Weights of a small GPT-style language model, trained from scratch on English Wikipedia.
Size: 18 layers, width 320, 5 heads of 64, MLP 1280 tanh GELU, vocabulary 2048.
Training: 488M tokens, 7439 steps.
MLP neurons of a small language model. Each row is named by its layer, matrix (up: input weights; down: output weights) and neuron, and shows model dimensions 176-303. Each number is 128 + 32 x the weight over its row's rms, rounded and kept within 0 to 255. Numbers have three digits each.
After each neuron's rows, "fires before" lists the tokens most often just after its 100 highest values on Wikipedia text that the model never trained on; "fires after" lists the tokens most often just before its 100 highest values on Wikipedia text that the model never trained on.

L9.up738:164154150109090146152113085158137134114105192119111132131162047121128131092138125115168084101091125146102083064089143169140194118103180057108120167142145139142112205106170123099126151153173223111079150207158106171111136137122110211153173129061103101140157111107094118133138113140157127136179104106114143164141104100150160158111129135086124055143155151069143119171149121174166167141120
L9.down738:157180086123153172137067142165145091110159100111090116160106055100149121161183200139128152078100146086102108146105187155158148145145145145156136118119139116128052106147092126113149146107080118073115134175162098122179115140151169101143150114117070117085169096088125127171127137121101145144156089155155108134146159125192162125073145170164092128148148124061130156131152122107166064172153
fires before: " |", "%", "00", " m", "50"
fires after: ".", " 10"

L4.up760:155144108139130104249069129115073133160140102129126169122150128140120114102139131116114172105101120141139102094090129073176146141080198117120124173093142157107113148146140136112165182141102095123128108164151142110152105118135184195134155104130094150123138088129117158093120069115157128061142091158115141121112136103125107177191079110117160068129072115116145130156153181078111143137075
L4.down760:124172144090156136145082100139093125162121124128066143113131085043067123141170229165107158063136126147100112093103156138122148107168141120137102177102136131155135107138133121149129177100128134110113153135126122100151133077075137126148134134164059165154115118103105117102171112061129104098175108149092177148126097113211161092161111159114059125166161120121113106169097150126156143095095
fires before: " |", "%", " m", " ", "00", " mi"
fires after: "."

L8.up205:125144152063114143095098172140088119116131168122194148141206187122094059109105079110167168152096118086150100096184118108137064090168105125199132088077084144108114178142139115124100167142116202133139083158168117107113182111102139154102137090097118095171121112148144147094078168111064172128138129128153142136136056124154143126108112091109045081141131135080095104152111155126129195100127
L8.down205:159115136063115140112128172127152137102144139132159138147132152146116047156083087117128142148114138071109120255136073088162120116164109117179153115124040145119123059092185131077133134156108119125143083122160142151113152127137102145097102117092157113148107103150140168139106171100091152105167130126151096121121117148150151113136114110113091134122151113099092117143120140132165175106124
fires before: "\n", "-"
fires after: ".", ")"

L9.up662:161132136058152154087135168094091144146161169149199168188164133118113143167119112103111170156104154123114168128183109111096055091212056135199150105093099163099130130173192174082115136121146140095168116121137108141109137141102110185144124104164141101183113159136070119074058146132079123154125132130118106135147138128160143145136109129096030118169102112073067111120123114129166179097110
L9.down662:125140109113127126172112139114123088135152150150220165148161144102108099169083117119107148115120147138173117255145072086178092120169145127160138122137057134114177090124146115097116103144126143118126105111167117177118128128146094139129123109084140119126113114133141114181106142138132113096135109127111106111097123151125131104143126126107084137143115085113153099108130126153126146151102
fires before: "\n", "-"
fires after: ".", ")"

L6.up86:153152182080115153090153180091096135133134129084168159150174183154103078108096118107126154134160105112146103095191127104177068084171092126155132125058077154103138143148135122074104155124107159140139067143174106112088180102115130165066144113119126077173103102126118122116079137124075141087141154145118096118151121088173153142123077154094029096189099119074094115138109163114147151137104
L6.down86:159157117066110159116140184140099096118161136115175156144191183159070083165094122109108136164142112108160105255175098116167074097189117109193127117078037145139148118139137171084119147128156120131123071126151121137108176120087099153074137105079153089138090137159122117153070167140085181094162145103139146140093123112142139125127143140133053126143157132100112142105085143142104168136094
fires before: "\n", "-"
fires after: "."

L9.up734:132089136093134144099106141101073144103158169119191131107145093160094092137118104160110124116138096162158130159179121077088107111174179175145127072116119153099150080117085125142130139104053191084148108101111118169105112197125119171136071041157147113155070111157140126125120112090044193166148116085111119132104162154121156126146040111063109130116127083086122149150163159124151166156087
L9.down734:139110130092107196086112162127128130168154200102164129069098173110092169143092110126091155167135107126125126255115152133134152107163119111193111140129140121127106062150146064095131156139098147135070069153192156128192146131067155122083118077130135114173146093190178179154102141180070118065123105139174128145128139133099118124176062106103089114120070159054144093115132187136129137127140
fires before: "\n", "-"
fires after: ".", ")", "s"

L9.up1174:094136119080158138105104208096130147084134170143118112156200159141106130111073110125134127150161174100139087119117112106186088054186145130208149133089081167130096146094215147093095102073144191122208098114178141159119147169147132112109112094089124111138147165128121146120096112131075166065098082111092129134125134089166149182149102104089059084122116153081106110130122121089186148091130
L9.down1174:134157150088129137120148169112113167040131160131102127119153175143133122131067100120172139178131130106107112255120072137178146115139085106185124103132082183061149111146174156103111148119119144114059117135164128150148181126144077104118120120123137140132111156143101136112058149128065153130129122116132067133112118136119133100155152088090096100147129180074119148102116121118119129116137
fires before: "\n", "-"
fires after: ".", ")", ";"

L14.up14:136112198121189184145094114104123181076148211134159130123065113122130097046154129162172113085133129119133060105133142081125179115095156079055097140149129104139084144093141118158078149165184166157104174110182106149109096141128122197114154107128152081102144127091090096083161133118124130121077098120118084139120111164178124079145134164165154148158143173132165108192113179144050141158132
L14.down14:139153139118074132119077154141126144060191188131073144147113125049171062108121176121151102144138139095154142100113113072117105142134130109137138124105129109084116142095174075129180137122135117060131125106077129139137116115172116148173102091180188114085107146127170158120109115122132074142141142102077166127173087124185110094092101141066133116137146074090109141147120096114147137118114
fires before: " |"
fires after: " |", "|"